{"n_head": 3, "norm_place": "pre", "parallel_block": false, "init_std_up": 0.039, "beta2": 0.99, "decay_fraction": 0.685, "batch_tokens": 131072, "seq_len": 1024, "doc_mask": true, "steps": 4719, "dataset": "wikipedia_en"}
MLP neurons of a small language model. Each row is named by its layer, matrix (down: output weights) and neuron, and shows model dimensions 0-191. Each number is 500 + 40 x the weight over its row's rms, rounded and kept within 0 to 999. Numbers have three digits each. A neuron's up and down rows have the sign that makes its largest values positive.
After each neuron's rows, "fires before" lists the tokens most often just after its 100 highest values on Wikipedia text that the model never trained on.

L8.down490:482499525438460579522465473491573583479448551512428478552447488519491545521537492471529484459535512505486557479527444483401472474466534580448526518486454551488538481478449525480541526463490503452480577506438539547482465453512479545480471500507450492503508415444476490461477500470526486453534490466534511533486432464496580525518550534532494489512483565499477526566481509526531536479575568491489497537402491504486486501472503516468541544462560438486522525473494473452512501502528541476528481437488524557535471532528517678419571513522450495488467532467551502536500571579489536466
fires before: " ", " |", "\n", ","

L3.down192:500489443489461447525502528471401547426434529498462442652488454437548469538548529479484580541521480505469526458538477519496504509496470503472519467579486519490483448489548514506473560520472502466461515512561547512391495489512529546477553518526481477430488413513448501531536502446473527484567497540536563452537509478566526506565442562508492533520498600492483461462498408515494588471539576509479466454434454439519522491503479501485485534501471513514486580534472543546471473458469506507503490454502574479516456517504484541496494523462472542500528619565510494505484499487487491507
fires before: " |", ";", ")", "1"

L9.down495:450482551526516466476553510489418548534570550532481435515458440534536521468496515512431492444477495479547496553500400487449511487499557487510468557546511543615456445455517517506483568557469517508458494528430517474461528481513510497469413499529480505485531598492505519488503506432507489533522438499474504525491482514494514503433490567475548460557484504441461547502509495553460539486544471506505510513559577521487588539441490510445518484417518507525523437552589493482518500519495523539515479563480521488423462531466492404463494612481431468488538587476481533486500430500494483533
fires before: " |", ":", " ", " Team"

L9.down382:577462522481545551490517508486333569464480457490524466532552504489460495509502521466489455492520496463541508557563555509553478564546518503503518469525534494549534486487537439544476540485539487522494465491509533469425479490494473539513481468570490518486530540508485571471459534510406519552491516533431510525523585473539573441547557431449456503492519510466488472485410438483525502495569563494541554528533535473563420503473480537457483566496450480483466517607547530553430500480487546538475492533479496517460493451511528571542533459541507569463498534501458558510494544442492473490
fires before: "s", ",", " of"

L10.down393:499443450541530497497501512511515549483410560486529579555416550479468488554495536477481454493470529480478495453431514545533534484585480482610498509558460550471485496489487426532476463451527476441482387521444590485421487495514470520502537502456511519488529518538536551497474520537490473482505531538533519492503470484444473517537531507477538438561462451478502520498566512555492504573451450491506406535457455487534554538478498581533513549495503519439509430506530473509481500537470537432488473512506529531515519486440534395512395540476501592450522525492544515527445477475500440489
fires before: " |", "\n", ")", " a", "}", "+"

L11.down487:480477494529458488516523475489588509431555481491480443455545531470579473429487565484458546540575476454475546457548575524500507508499533446477473512500464491476489488465480633449485432505428462505447510528490559498450538491464495490471533507564454412489529524469477645481538465482469561518509490488497514534477469513484474529452478518562494519457461445439435474488487497489526579495491494513500418547502384520425443468451551437473485540476518498509484513475514545497520484490467568462502502527522544480491493474481513459554408511443531512467535461485511539496538512497582510448
fires before: "4", "3", "7", "6"

L3.down410:577540463578509457547495549510355443513574524483483486566524456536507510537555484531422505465488473398484535444493533541536485545501376462538539546500498490519522482456488469501513506531565475545520601519556491477543464500506529475476520435516493464523488509536503465477461504565434507523557482480465582458457516468496529544464526477500487490568440511461497554503513494386505456531548599511482503482510478488472515494498534497512504485545468441479454485508516538533513480506463495489486525490470461534530546488505474635476543517519555428470516558505465563543515531511514456467
fires before: "\n", " "

L11.down82:511492458507524505508507525441412529530528550541496568495506569538518546520486505469470439590516538485530518419480483514499479485551558504474502472484478499508430507467443429533499509455482524596499489513478523575510551470476448477551458518491487536489432497470550400491537490463602461541464448488475452480505498492555520513546416586480449466388514528495508511510461481503540395492580453519514475459531503487532449421553526502479515491461408495488521510469512489550454522507482502568445468494497517479533478501425483553481416481483457556559497561551460468527522436520492480496
fires before: ",", " |", " ", "8"

L10.down249:482521548458487530458546500501574447498538466551454497428479530543557492451512486432482521399540449475543550489433520490511509411505530435468453491456421517481482513487516551512535525478521508538532448450497475460522538499466533467476476416518455457517439518450542514459587535515489506492442496486526554479569448553523546502480456561478478490547546453517487455539521521500470508530540407550514481475560532550433429492440493506517471475518568564534570490479559510580489436476437532538444523546507492500465479455508424548477461470572557529474483489512459423497489552497500542528
fires before: "s", " that", " it", "ed", ":", " to"

L11.down113:545523462517473507534574506493549515507464456541451479495516521418492493493535506531454556461514508497447529479476473496533515471588523474576491556435539470475510534494531508477529546508527493465540530479476488419483406518475531437464488509466520476507475539447548462423502430460504519523507429494472530524540534509387552432473471568483549598528458546517537482494528497495559463529645524506490459522545483498463444478435458492545522507531478474423527483515444492464489492543458471508582541497509543467511510534458503437416520446543444526516517512442480495600469523452457461492
fires before: "9", "0", "4", "8", "3", "7"

L9.down109:490518476490530481504524557512473540518587458530456524410513503455537461514489589502444499512496504523548446464557511540468560462561469508482512590462463552461514504537437450498447472519432540481489467476512493465519443468503480554444509454517461467444508513558487495565477451568501386527525594516457525445548575575555531523481415484486509518481534496530529530562540440510508498460538498512561507466607472611506506447518432559498498507459470529523534468488538472516471508490472469496508457507496406555452510520523504530554466498471507494427532465504450523456451552521484513510
fires before: "s", " that", " to", ":", "ing", "t"

L6.down139:533525415441494511484546530464327505460484411510489507607497472511557467482505533450492465523500464467553395438429567591492523462468558466627556564520512536470483533489517417520431452552543546535448523562484476473507556465518563495450524548480460503507502504489524511496469518434510492506409492526538534502532525535482446461496519539491486469530504525479467501523464540510502508517458501452527462481514396571465502521550504496580508523474442509513466492511459512501545476515451477503526505487514489499462578487511517553501472486441491498532512505475509524504539536521474522476
fires before: "\n", " The"

L6.down40:497520511496508494518502502514123493545500477479499508795494492483496488492517498500487474511480497509511489457478520511495518485503491504494569517516472494500497497475474502482480483494519508492503452508512651508469488543510511496506498504503504461513501498507510512496528481484562487498492505510487504491499498506539522477474468498494525524516505478507485509524499508492498494488498490481505507497513485496482509494501519500496515500517476500511505516506460523511513496496501496495483505509538505502507511533508523499515512510507482513520505519508489514480505511530528529495
fires before: "\n"

L6.down490:535468462453527457486565457457231478437518483549527510642517473473536504526548445498502436471528524514534450503457538477471510500548492470508525496498490539575517462470455505461469512477511435470526544456508576534529484468526526487537474471498483476513563493554519450505502505539450544487509500494496476456472478519493519464542516447506444470490500522522451505459469477506481474527455469479588489551543506509548497427517532507491512493475481542501502509471492442460465468521526465453471506466468491459446487485452462515492418493528494454448518523451483451411479494486555499505
fires before: "\n", " The", " In", " He"

L4.down389:503511423466498448483558475554303477493447504495522504653464476499467520576471477498473488524469453468519479528570472543526475488426475507494486467421511435554471488542426495557502540551520496517470494494519509456509496506534530525496535518462447573512515537502502429521446500503522523474441498484451494453466513507494528501438472513495471534488484561485525502565523505570502565568572487505539506492527490470543480492497520444495434507496513461484500522523541511550522447533490490545524500483475533476467493487534523619468524515369512509544490483442482491559519438503520481442
fires before: "\n", " The", " He", " She", " A"

L9.down485:543477546468498491446474492534368449487555526536488546523485510510415463495467519517493575510381492493455456541461498500530546444503476448452526484505451497473483534494463587557526510533573521491484397462470488565535478497474576506533478545523567495511465487471493479506482472444524494482442541506455545509470470508565530493443546543506541513539528411548509473553473528427573467456459478523487470502547438474469498465526494501587484529486527557533498501511456500586511445527479549491508459418533481443549484555485479408551474489445534487450517505540521482475496433445531489473
fires before: " of", " in"

L11.down194:526454474544552528505461558478404456527440560458603511561523548521458509494481524555524510496475472570575433489551531452551525503463540477490468516526504504459499532498441441528484437555505449477495472543505503544566587527509470495527559422478533472513527520475463449545582444523456499522565458488536527539514363539515500537498486474525485510496544510452579449498566527485492505507567527498524526556522469524561524520494522437487412511459486509541515534463579514422449572508511530518505512542471481490568533528508524453506482470429470464555481549472490554488526520497546474512
fires before: " "

L11.down37:440520528595472486493491574496494420475448547514540480562455495434516484443535516578524580528505479459490522556486516489500518502528574526588524532528546564529489460496496503465502498492471461490505499559514507493579491568510428525482592463509548496504482555490478475504534500454504530516513512466536503469522496503443510456485446501472409470544466584456521531480498494503476396507471497516383486489537472488506562465465417514474436474536405537520402494517588489520497540533457494564481510545519478465539520527497484461569456492452451438521542492477494522473454471425474489435
fires before: "\n"

L3.down205:444496498508536478498476491497452533434496558473497491421495506419493487518490539454442494549523534462495516520503450542437502494500551486513518474506484474474431450466448504498485405536477480582481452406485491502517464505541515463563493499501488554572431558514517485540479520495528487527483487502435513499483381502456581487528470466493482558475534502517436576497560488521477571462568478559446492460479539493490473479551509455546369507514428484555417511486589569457528418448564452457525440546526521488503473497491496476505520504520504502539409506508463484501511537470538559547
fires before: "–", ":", ")", "\n", " |", "."

L9.down331:516511497527524510503506519508565517519530492474436569421558502530544467509479490573546526518449441486516487499438438525484499520461521518550486510484452434458465487492512579505451443447500487491546470468548525492524490518536451529489405404468500545536530526537551531520444476500471463535476504557512545510549481549506567510548487561494552428491506554502497539519478463423511517435379497522484486472524499483616508506518553411507488453530500574530483426516489486534520533511499512550417521453414527457520538490458454581509500527473539481487458396526562537526446471468516461496
fires before: "\n", " "

L10.down329:494521466503481513497491629488428537477449547413507466494506493583536510509487474508515537516543461519552483507504595543419496519519484578501517473542432468513539542475475419479532445491540480465527520413548528538497610542551519494476457497444494490534476444485496400471541529544512480436562465489518473507529459518506489551515551527511481552496492419475505532502516473546497454444453521469441530386522470544476559521456507492489461468508486491528518484506465516503455533570529449479548431468483448524465518527528513541475430427431488500489475431516525536494552561513491514424
fires before: "s", " ", "pe"

L11.down486:496441500398482490471505505477504431506445542524508446457469505538477522487485412544423525485472574485545483497511463533513448469570437521443508500508445547512541451437522554530534449516452528465542485458555523485481533539482440505426416493425470568551507541541440420420446471546480497546546530443519430391482567470494428454444500544528491528503484487549552547535548508452514491479502509509506537526529577477466487533481559479454543532515490486481467461499450478393473473495500476560482544487476509515506452538562481407498505481515454528513492532494490477500537437487512510486
fires before: "0"

L4.down227:458509490493571445448511490430405529432567570568481565614458483531483541579499490495551453487528558529539489531447500510515513472532470442478552464454475477552492510505514504518490516477468524557512549430494499483532475591480508514536465481508503531529565460522538492490476494515503556523561606492503510527458534543494587492510513502530507502493517499451504521516496474553505484508458475524512429455506537548490562550497476480478545487519609520575533528507454465465475422415587520464514482539482494419456479547560458425496467540507454472427503523524481491529506481466569562513
fires before: "\n", " |"

L9.down28:487499576574495450504570442597382485487493475433527480488524527435473480550560467441469503464490581445511460511434509537480533499511475481530480543440553534485492504517474536469562448469471480490519597514523444519531467490504473556496514505486480536553540526597492502478492510574483530526542558522487519544525520462544599523499558524512512467465527543556511521419534488502522510490514575447512520519548449486530486435461526527472521558476531509493443508493556537498444446541477432466478451523487448469431531503490474539457563440501513505521511494616473569488471536552499470544
fires before: ".", ",", " in", " and"

L11.down267:532477452511482511445477497529348493489509414460481597537528563494507494556548487497475499424470520508582495496519538520504481544557460483503463547466475549509551455480460467485482475535465440465550519530471513500405499438453503525492542507475547442500489522531517492466490484537504482499492501506534491476580482544554488487486573446561470448481512451510529487560493543504551374551434531509474481496605448549508523530524455520493501541510439432493506451497474485476457451576512534541495538523485558446540492415492508454499471628512474515468472521497555482491482486478484483442
fires before: " ", "-"

L10.down174:527477504480530450468532532423397486537542501454455538514510498545498524480520477446500520524568440484480517498456463421546474544530493498540484540495375491461497473480471542509442499530481496442515557521489370476551590457523513460543382525476470507492481488518514450529555464495513531531493484489482527582526490494533515530510496458524483464539507479509559479502472533475494465538470479487493523498509537517559603492439546519505578499481524536508447527539569578579467452543507499500553547508458434566453435547540578475523406482465513471496470510511550516471472462429492524513
fires before: " |", " ", ".", ",", ":"

L10.down286:430458470563517540415544492408292527504513476513506526504485512489507513512530517563538484538473447530454417552496552484515490527480522481522455540517568526489450483470523507521510470500432484479528570531573505515587424507517512491439522493479473536489529501434479445506498457479436474483510516486417521558545555547482493546477495450453439491452496535451488544482499508475511501513506478498455510542573473513490526520435474506423471478479537501503517538537494527490463481431476563512499485461484457454498448452518487491513496501495491548532546593573476516443535410453531470464
fires before: " ", " (", "\n", "en"

L9.down314:487449565526535527496520438488542555458477495509491456443464464549592537454586497480522511487542497492517542429466495569454480525441490477501529550490425492406482455459449525528523455461544515453573473469547455438543549472501486560481499472490517429552467508504502482474489523536526539520541556476551436454559460507487466620545464491549559460476511541554546490476486464491477504472575473486529495492481533426491524484467480545535436514484575528536481463508457510501533476524533497455432497506518459477457535388473469436525506574522565480573497460516459432497540491501477502567
fires before: " ", "."

L10.down43:500480576527505490522541449509525520500533544529532489536476482509495469526500505498490511514508530514498439526453457481528522527453427509483527493563510423501409576528508452580470520586537391468472541488499508552501532490457540480477530553510466446461569494457498489531525482495499505569486456495569515442449491514493455537423465461506461544549504477490536454585484430520474517528454502441486519471669473544528469449531600474449532456518547481474494456505530539532485476460452510489506526489486493501468545518502460553517454477558460405391508530524541457458465544530469515517
fires before: "s", "t", "re"

L10.down68:473490513400453527502420460476530534554499543509488484453473482530489474498502544500478554487437541421437519473494465535481498469492518584455504451543477501415518507550583457496562480473500548539465419559450514438420509461511532423481434471514458523543567471431496532478599516456439521459490478536459507545478446478475521532510539548453507466497478484513511469513548480556521477554484476527473551501534515508471511547510526461456475551521575525568449503486484543408486491483473507528593547457467460530500453566482499397522447469436519514456503515520471511536525427489442520481
fires before: "\n"

L4.down378:526535488466513553571489404476430540461455470552480506489511496518452532474475534528469551488437520469426419438498514487426508470523524508531565451499489535462520562480519512552502507527509462493522465501548499451430491521474510466463500458601554467570514491483503504542522448507501525505541533452461557391438423501481458539447514510539493474529523579466483546506496486508451442548599465550491495471537558482562486510423549498522426525470539524483468412504496500478434437427481476515488513479519463505495525479472480508506533549410500524605502447522556475418531478520504502510
fires before: " ", " |", " of", "s", ","

L9.down216:496501542504508500472480480512397505506480459416542550626502469516475485501516530468523536472495540569488487523497494543500495423517531501477522500454499472495506470458512531491497429481563509532605479560442493476454479532473510492451454506534516465511513552487510500528579476545470498551473480494504535591443425477496534464478511447547435493450481496510526510541578531532508549575454486509555474486545491503519501544459534416504403460484489543482428436430467539491471476417489485490392493526511500511452544386473567502502561439504433512549497500475489519542496449573495519512
fires before: "s", " |", ":", "=="

L3.down411:477530578545572482435499515558657498485488509501521512507493536498487487552458478472498432491554489511497480481526576530542519515412535526492453513474497535568583530533527511500536480471512515507505457566525524526431531471479505491566467500499450460538481512514557474491530530528491505517441522500526498525467433479474549512537533507556498511506491465522550511474510521491494508481596500587597451535570590452476496428504505472495420492437441494512397470568461528502485483545524496470504576563479451525520555556511530395491493528394519493516499525484539487532499468552530507502
fires before: "1", "2", " ", "\n"

L9.down111:535507492530494484522486435488521524466509527512519471542495556535563432502495529523420439488520532511556464499496558499589465541559588501536488493535566547431519531476456509491518553499552485524543459488476519455423407489464499542493501542576554517500558503524452508444487583562451496501494519501459537494493449476507565478526485454467495524524458520514500477571511495489522454484425577494470420586475505438580402544475493580493531520509478507454532562556491460469456525525494497510456510462542458491501564416461526502519535482465482512456417493566448589488506506472483561508
fires before: "s"

L11.down507:555562501524556471408549484602387563430551454462466488562467519512483506505517496521461547476565502528478545501439546501536536421472452514528537511575498515523440551494510504515538536510544535523463526495544511527473465416491490509477448517433469509507481521535462532518458474525514420469413524485485459516486458475544488575507475490428533475544560527481457550528534514531522580521466521528513528508492512513491549474496526570517531444472532468538556565564527517515483492508586488550526500467459593455456484480491464386451479523449521483532475515539566525482536481521426485507
fires before: ":", " |", " ", " that"

L11.down227:428561494515471485510482430507625483485502493570554500519467531437523528526450484518546541494556469499519494549526539539531518473461582459517481544508507640416533501491501439412513495475497543483453486440514528506483495445495493570439465496512440489479495479561575497491522518558514571511569479480517539569492434521464551504474551508575478499521495501565514529527506541496484513493436507464465488485434528486472455460544429444532489510459471524523579526479484489474472533457461500488504457495485598506482449562574486458607529507462507482531449524452520529537526442508518498450
fires before: ".", "4", "7", " ==", "6"

L6.down283:481447465509517506459565563529308413495519516512545550648459519510458544546503510575508545538484482510484521508517512516528475464459495504526483488506503431501472496493484503526521523515537454505414462515484461530545469527477527554444482432519439543481545486550473467496505479452502541487486482513531576464472455511556498513535489513500447494478486528471524476565525485550528525606511473523521514546553533482548478455477547463539457502497516443497497508452605501502494437557484499585532528533496583516465484496482519637498494504483483544484496550475456522513495451519510502468
fires before: "\n", " He", " In", " After", " The", " She"

L10.down397:484548510470454607507468520560481471445528505502497526605514465559520513529561485547462572559530503515476493530513454472515430449491526441518509436501497499480440525519424493496511553542521582485545354523515549514546478561479516492558484492537476488424513468523514427533539434477509493407527487459547523452451546492523535527483549535483450565505519412524488461500570511476520473444458523517459471516517484538483497501540464474469571506506533447524509466502471474468457496525553501533464477522480545543475560507519430404485442575441484479530484515505465438430527514461525507471
fires before: "s"

L11.down423:497539527489568508543486458492540494478586562553447485482548466488404474488526506477474471520532585526448510433496503412547527490501495458471519465521521457430468493476444512551605441477520515500535442469588451441576498474520474562488470488470514519494447539488453505474478459496518525525487489457506512498508520490481497457463504456483519492467483529502588495514587441524472484461540487514484514541396490488537440559467562462479455471491506563500492488509509591429556457453431453433529541586515519484547530508503593475530488484465504580527533462457525560495475490482562554524
fires before: " ", " |", ",", " and"

L10.down201:450513535485418509528418514467417457493493479486456527495509540492453466467546521490544524504422413527504499476461546495500506454483498544481483397489529488416508483438432545491463515468524544440534520504489549522489549489510520508584407537546463469440465481532471581553440514550504529579512525558548508526468530473448512505484525468427573555436456472527513519459484489462462550486511520513483432460439553472510487473471434494513490537535485593518463564504523478576501534477502524491457434515533479562553579453493496444582465481532508513486519494504457447510487405483514498509
fires before: " |", "\n", ")", " ", "\""

L11.down103:525474507507401537483540439519452518587413507522483476623478480524537549447526479489531522514479538428488537453513516412495501529533452430503459515461448434541514451491500498505536495518483530479529460567577516480508490518450505536509471498471494474489520444444438584503485448502479437551521479442546505457504500539528459445460447507472515432470485481416497507489534518624559479476530524503502555576530508534489579486492515485508475506437464482542470427486461488555436577558416489537487527563501552521433512455519488578480475522512548471473461508480466504486544470504495524515
fires before: "1"

L11.down481:492537465499519535419519525517455527475531464510570536525544474504500479443454469528415484523499465537504547571558471433541462460550577528577514553483520510492485496569529528464451555511540557552480532390493544458446469516522448448512545507461533533526473525468437493540499498493494522542516524590442435492443488442459522499431573517496561420500497516516472530498538490560490550461452507511518483436425482490415539514503477508569503519454496465483472516505530470536536469524575496562497470504559498469514491515520430555570467525554533524508522488544489484464543388536493567533
fires before: " is", " was", " (", " has", ","

L11.down64:451590394467491418486540453514559544565455534513466431526472502466525460484427543452496554464533537473502546436483454482523497547458516543469518490525521576513477489563479526502450475475461498513503532522501511526469429544520490453554521459551539504473519517557501568462530513520461472513474519491479532475438510493521463509518490494571569405512529518508534566501480521454515572508512608527468507453590444497501549495536481508525621485545533450481499530526488455467548495513561570491569521538467492479466439541589524468440510531527476459489478446476496498446447516467527567481
fires before: "0", "5", "6"

L4.down142:512558490522449493472566515522397481501540497454452519622477492520504500469527425551510471486538525515500565536460499489533449525507509498522543502415507511549508503500447508550545529530512487504418498492526436569479479476538507526455488517512458513496547442534525470616507469498507525463437539515493533500488504517521485497433451534454485491518504496477499515525488539523454538575612510448550438517538501515556523474530540493481479493497492497502414540518547502508520455474516513451534527536468482525481452511533533707486504502415512541540472598492507551491540555501528524541
fires before: "\n"

L8.down226:503519493458505544485505508510413523484519480541558526641500560504589438457469527473533533522387503471471497476556488541555538492493523462483527493525464525536457541513520424479523498528515448538485466540463503435440475453476457476518564485460503510517468550495477424501511520540457461568528501512493491471488506492532463533481518525436455511531551524517506530519568559499456428502417539499529512495547524525413474550453518537475429510472471558528472470552425438439555464462522509445533538483513460530549551536493512445535459506450535558541502597483492539415544484452480445496
fires before: "2", "1"

L10.down71:531477554518485570556491486544504548450534423479445533525571449557546487536521507555536583560518485470478525498488478425471502529565531494503522444478512487451481441551440443541511542477491491417530572466474472452455534513565510585481394531540577471521456469430525469436510584567434493498520479467470482534586519480455537521519532537468486502476517491537494457483473525522525421494485478511440472489450534523470478543511506530529498567515470471461474577545513508528546541493464499450541483523516479502529494448560501583589516465577526536465452525513452517491506543479454471516
fires before: " by", " with", " to", " as", " in"

L10.down369:473491493467499440448498479464578559550529517504507441423481490571519560552494542462465505496568485493446509510537493530473551474521513483466609523554460526552505471481520534508547473461500522485451477492519590475532560487510482447564538517559472489503531506480495499471537467504511439495459513557551573512476502490452543602509528480461443540531483543459509477418520508526561453464520450520482496519460511474473501588490470439551403501479526508474431518510560473478480546514446544493531513410481537519494420496497546513592506489351520472506495498493551549471538472558532492460
fires before: "\n"

L11.down329:538469437517569449465502557504617484484457526485417544426522585494478583507545457525491494424509581490455489487535523434492540484458477483512440485424497452534511480528564446495463493483526477472472424538528509461539431437490484446543419511446485473529528479534544445564471483546512531503539490487557494490505520487425415479505474442562513506498493426480515498494484474516477492539524518428443482468470481539542483579515589467481475492450501515412449441512482498457575499520460541493519473484450506518509421470456496419504578521479497433471491524506526506518500466516523476522
fires before: ".", "6", " |", "4", "3"

L3.down245:605511581477519464455371461489447517519486514552532557563565465445545475528489484439525488561493481504458532533493452556534596530488527467449495523417483565497510525474520527479520452551558540459476521512486495516426489516492489488538475508468433513543491479541370474575469524507523490421515504507415541523471528475546545456542452524455475517514544485523487477472416556482468547508481509510458452503497461521483516523469462490552490504521432487588481516469447500528475486562468513519570551531518456570473489529496435549471473490485433499496497565506498453505444522444453526498
fires before: "\n", "---|---|---|---|", " time", ":", " of"

L11.down315:533410483470510535552474517455385444531526490478561436676551557466487507504496495532585516495519468548425465504513504400529461511546545471529521514438517468496506486530492504464504544522447510500539518521555570490575453462506432480591508437527513509514521456499496461482505481574488515447544539473449497478504498497490451547478485540529515496471515471467542524476487445483551497489491439540476501552536499509545476531470475496517443534472502568485503472521574465581443566490511559474463513488512484553523484532499532585461467438530510516564493482455501577480453489539490549475
fires before: " ", " January", " the"

L8.down432:539564446526574442456538505501604451508527517481537499485528475474481488537518541554523522500520511518543544498531449497527438508508552564546514497476492485520481465525502575491493483569498506477462480533437522479495446509508528472571497508506536443441504481482501460540533589500549496517488510415584407502469489455544442483474509506482561481476508556489457550513504552495470526511513505438571468541578496613481485521507496467485584486498539522494487540422464456458532500493476571538554458530439522525517492491546417443585378585438541511521531476533506501493450512533505446525
fires before: " |", "S", "5", "g"

L9.down12:538508523472514496422590515496411557462538538509519493472441482481495522492550547476569512438497541426470510498511468476489522599511492532468535528498489497516464498503455553473438518497558469481521506461536510475542457496513509453485427496564446443511524484434566488450500500502500505417469463563478587473458500498553540476523433542458529504588521476438474458478496461454499505487432507511514468543620440508433498498539507499549488489478466518543588603486494466440499555467521458532453483530449500544454512540557500492479454566514448495512513458484534522433468441495565421484
fires before: "\n"

L8.down257:486519490514519537551522496432332451532546446485602543607490484463537452462468433494521456528526456451481450508505453527548487456471486512541542458483541498561487426490412472544488546534484463485476481479481456516512516529487532488443541438505509485493472503584480471485502431506566504492481483512432543429585555506516504451444537517496465493455467508526531496548482512580558544536504458465541536520486538508488505480574532476444500494551514421503512467505567545540502554512556520579551509511478485489465475486455534580509518496462528525475494524466453537499520447558504514439
fires before: "\n", " The", " He", " In", " It"

L11.down234:528440499488540525499558475488303485527553538532441570426459532455494511517581483510487474475475498541568596472477532523527435490417496516549449526513467566444474514415503548524498467484477488521521533537531536510460481522457509452471497477434484527496504471452488499500458525493543456539472511518514496446552472523497561538551536524452563448480466533476520507502473479572487479535524515545498544415568490483520461498477537522524516497524509535476484529511462473425473414494502442499519483488499581511442526521505462363497486508457511514498596541490483511515527501540456513488
fires before: " |", ",", ")", ":", "\n"

L4.down159:460552425482481500449459451572457549508417474532537510477482505462408455524486542515553522553453528537571503534475478498562537531499542453455504455497503522511527550544524491532476482562504487457512494476533509455484468472506492589493461545450475451479540481462455540485559481526522509518555530467522451505449345510516467479538461555465566462476440505498528541510476476495508494482500562499488536507574561553531515550528571481512422463521496496537432538570470578582534469464485566489530547507581458450473503468499573439482526509523442474517427475515521506458492512437501477534
fires before: " |", " century", " ", " place", " round", "):"

L6.down233:510504471543587595490510513464485502511389499496492512508389461562488503565488553527498547517475465450522481519524554521547489490461518520548480521485504506521458488585414523455539518545564499519518474469512580521562501526419541468552499483511508507496508419540499508539567477529426442524494510464501533537480421463491549519451442510504566494512487519534463477478483428509547563577490553460453518548528476482524515583442514505390448585464507536486533566506478478577473469499487494548512460529492512508481462516521496465488527465562518508481468508534459588520502440449476503576
fires before: "-", "\n", "1"

L4.down328:528525552485430454555540540466310495503508474473506464635460513467509469498502525536547437542488502514496499449498546559520493518536522490520571505455507470520496507511466479493426472556544551405519485478504518411433552510573490514442472553514468490497507498536571517531543448502507505449449488521433506484561480512567498521476466501482489486521476510457476436537537519444446479531504498517556554560507468493462510472490579493536519404528522467568515506492465491439541485538457499523517506483469499480463459511510517572533528506451437512571497509483519515510583514561564466498
fires before: "\n", " The", " He", " A"

L11.down208:513547506510471507506472439457370425565511454511450430608492505464473543469429452467514537443435495470584491566505548474512490548523462531505478459516502474494546533542538490489458480443442491539540450542391429532452513518485537541515586532503520517466521507504487588499526524476512518524482499509528534538445497536475465527507527502497462400584518464500464559492452517535414506478473507486430478473599437531440532488556493489514504470489532468538475440473499507485403490514554525510522518473498452508468485510496472494549437476495506491482522527487445566451530467555550521495
fires before: "1", "0", "ch", "8", "ca"

L9.down229:517579548522506523500548512484619547553540490458478435423510491500455434503427571504493492539516463503414529563473513502557522585499549482463511490540529506508545514464501461527467543507505519524518507499503451502502484537513443542436540450487509461453562503535449482482426461507475553496568414420501537575483525507475477511477559493481468521556546402525491484477487563533440540519496455402549479573499480469497462507482442468481482556553580476506507484544490541537515483492468482515494510476510440530523531505517524551513428452479537539462607457529485473461513597496459500504
fires before: " ", "0", ",", "1"